config = dict(
    num_hidden_layers=12,
    hidden_size=768,
    num_attention_heads=12,
    num_key_value_heads=12,
    head_dim=64,
    intermediate_size=1536,
    vocab_size=44134,
    hidden_act='geglu',
    norm='rmsnorm',
    norm_place='peri',
    norm_eps=1e-06,
    positions='rope',
    rope_theta=10000.0,
    rope_fraction=1.0,
    qk_norm=True,
    attn_scale=0.125,
    bias='all',
    tie_word_embeddings=True,
    parallel_block=False,
    extras=['capped logits'],
    init='uniform',
    init_std_qkv=0.015,
    init_std_o=0.00306,
    init_std_up=0.015,
    init_std_down=0.00216,
    optimizer='adamw',
    learning_rate=0.000844,
    beta1=0.9,
    beta2=0.98,
    weight_decay=0.17,
    lr_head=0.00683,
    warmup_steps=341,
    schedule='wsd',
    decay_fraction=0.843,
    decay_shape='linear',
    final_lr_fraction=0.1,
    batch_tokens=131072,
    max_seq_len=1024,
    doc_mask=True,
    train_tokens=837600000,
    max_steps=6391,
    dataset='wikipedia_en',
)
MLP neurons of a small language model. Each row is named by its layer, matrix (down: output weights) and neuron, and shows model dimensions 352-447. Each number is 128 + 24 x the weight over its row's rms, rounded and kept within 0 to 255. Numbers have three digits each. A neuron's up and down rows have the sign that makes its largest values positive.
After each neuron's rows, "fires before" lists the tokens most often just after its 100 highest values on Wikipedia text that the model never trained on.

L3.down933:153117081093138160111116136098118065110141130174139147168151113166139138160130151109099132149130148115128151134126102108108140110118125110124154119133085115149127150114120137159112113142101113132140165103110107117132094194131130084150106110104145160139124100082172118120117107124176157159
fires before: " |", " D"

L3.down1353:140105162161111108148146145152151130130138180144162104103140144193121082102140148106159172161124123109117092133131146135153173150088096108126125104102156175093109098142119095089130114129109142125120134180108175118133166151124091124104122145160111133151144168121197150133130157121088127111
fires before: "-", "\n", "="

L3.down332:143122141207139139125135140100136146121134112146179135158106142138113125142139124060096131094083131172118097165126093165146082137088144139122121187164165135125119112063096116160082107138136159124162132161144124154107128089103136069131078059141102110144142109133120156157135117084139084141
fires before: "\"", " |", " (B"

L3.down1308:116161144113100113104170116158132117154141183093138090081138089134122122146138103109131214110091122143069125135123129121157142135130104127171124121133144167096108132148130127166127108155102134144087209173137121133132161135138101056159121138163112117145098123122121163128134166104119167124
fires before: "-", "\n"

L7.down864:129105129115156116128078111141134105171142115148131122110118141143114111131096133137125167128117157126133136120125111138158139159166108116112110103075122125130156093140113107101128142135089106150171121158133129109128091110117097105129192132108150164161120143120176138139106140106152110101
fires before: " |", "\n"

L7.down471:128158142091128143111160105129106214150135163151118131139117084142129096112150152115129150149125084113113153107100112116158110139145161142108109157100138101116138135074154079111098142090128146104122142137158129113088121143128155153129080091144089126141139108129108074112136093123164150121
fires before: " to", " by", " as", " in", " of", " with"

L3.down730:152136143165150095116142113132063144173144117108114107163132105093156130145150111129143139165110137117125157144097127170113110126099116122123185191130116120099123139169119097157072134113150093129191170137105141133106135113108159132164137116103125151140139097129114109112117109098139139169
fires before: " |", "\""

L3.down909:079137135090106101132128165134118103126142132104132080146147112154166127121175123128137189119110133117100070137095153141094110118149152093107137127120146153109143156118149128121160104160105117127092108178110144095143143109126129133172129083095112125096122143096155163095153137158118116140
fires before: "-", "\n"

L2.down1111:155111091116136080118123148171171112124144145120159145080136175126125127135143109141144119161112139111122125160140093146166120165131132132104153158086132119138087151116111115150125114141128143108118148137113130104121152138120110110119119103137122114114096180132145160137116120131109111143
fires before: "-", "\n", "|", "B"

L3.down1099:169122113120134124127097146158122113092138149161182135149081060121128173124140185093133105139122131096112144152139119135120151103147133149139101176130100145136112128123154090130102134106135149165113137115129153151090082108110122121136105119128164104124105137076127149095076110168114113141
fires before: " |", " August", "°"

L2.down142:165149138125160113124166161147089136134112125168124136123091177130115126100121117154131129107105123125127093161138095154132106117133111108108137138134154121114127129159122074159145138059141144116150167086121129132130145100113105125141151108166098112159142111142088097115146094118138144140
fires before: "\n", " de"

L2.down535:124110129122154144104135093126110152136082139138173163130132130141140138100143158146137143159137129132126173100123132108144097157145110098134149121112089124106122109109101113135125127123142134148122186120162099162120122160147165121144129099141123113087126139104157102098101150137120105115
fires before: "\n", " ", " 100.0%", " |", "pol"

L3.down656:151129110102180141121148106114131125133114142140094118136140138129116131135134155124097107173141098116111132156119126115124132114090120054138115151150084120130122099118155142121097127110160125129126124147147134190130100159102122115112084117153137116141172125079131095100112115159163135096
fires before: " |", "\n"

L7.down1260:121120126107126135098163138146110166113131154141142164182106136141129163109150143096115130094140099144122155095113129136159112139137088143153107137115125140078130122078116142108146132099093131138141130179167139156149154122131130104151106120116126100141135134126097113132120107132104145090
fires before: " |", "\n", "\"", " (B"

L3.down926:100134155118110082114129104144097136125101166112144088122162123151143145134152140132130135101130112135121152104122071127152098119131140113068148121111152124122130111148109111162100112111108117097111108139149132126142144103143135126094106073107113164135121116151118138136150147138199116113
fires before: " |", " of", ".3", " to"

L2.down671:165112140122152098121163109180146163121097087140118120138144107138092130109150102111091129163181107143089132070108147143106085116151114120103146129152094116137138144142134158127163113107123099144100120119123098120178133149143171136169143144157104155126164131139133136091113174115140086149
fires before: " |"

L6.down1278:100133079126137151158134153118104159126125104119147109173124172125089128136166120114079124101109139086121091158117100144146146142150114110130145121171178123108154156106117138140121159106137104128112134083153136125108156107121072095153132091156120115124137137146160113127125124164140119120
fires before: " |", "\n", " season", " -", " season,"

L6.down128:133106132133097081118165153121176141139130151123089167118137114128169075132119135132150141139169118111138096117166166143121125138114163111143105122164106175096125107134158112128169143114110141147162148143140148132086083190130145145123152125113110125138125115146108185087159133113100117123
fires before: "\n", " and", " (born"

L7.down975:164138087132153122134155122112122148078090122144105120153103106159115114130156112097129163125143126148112143147161112141135125102135106106102174149111071100122106158147127136096126118130129143134076137077140122118112117122115107140138106109140140116128130095114137117165156110158162139158
fires before: " |", " of", " were", " had"

L3.down630:157097128147102147146135101109144109128160100130129127149127077196147121100112109095141120147123128111094151125121115106095132110140135107112143119100118136134119150131155129122103099093131161153126161122137100140126121139113135141142119176102118095078115152098129052119144131127140146092
fires before: " |", " Cup"

L2.down1390:168112106108151055118122100148144110126135113089158119147144129122088107116143093173129119166122132098109162118118155128113098143171120137123151139139118125068178121141093109110140100136132131121152092093096112102111120148150165152117154123132162139113113094131135141120119108112117131160
fires before: " |", "50", "00"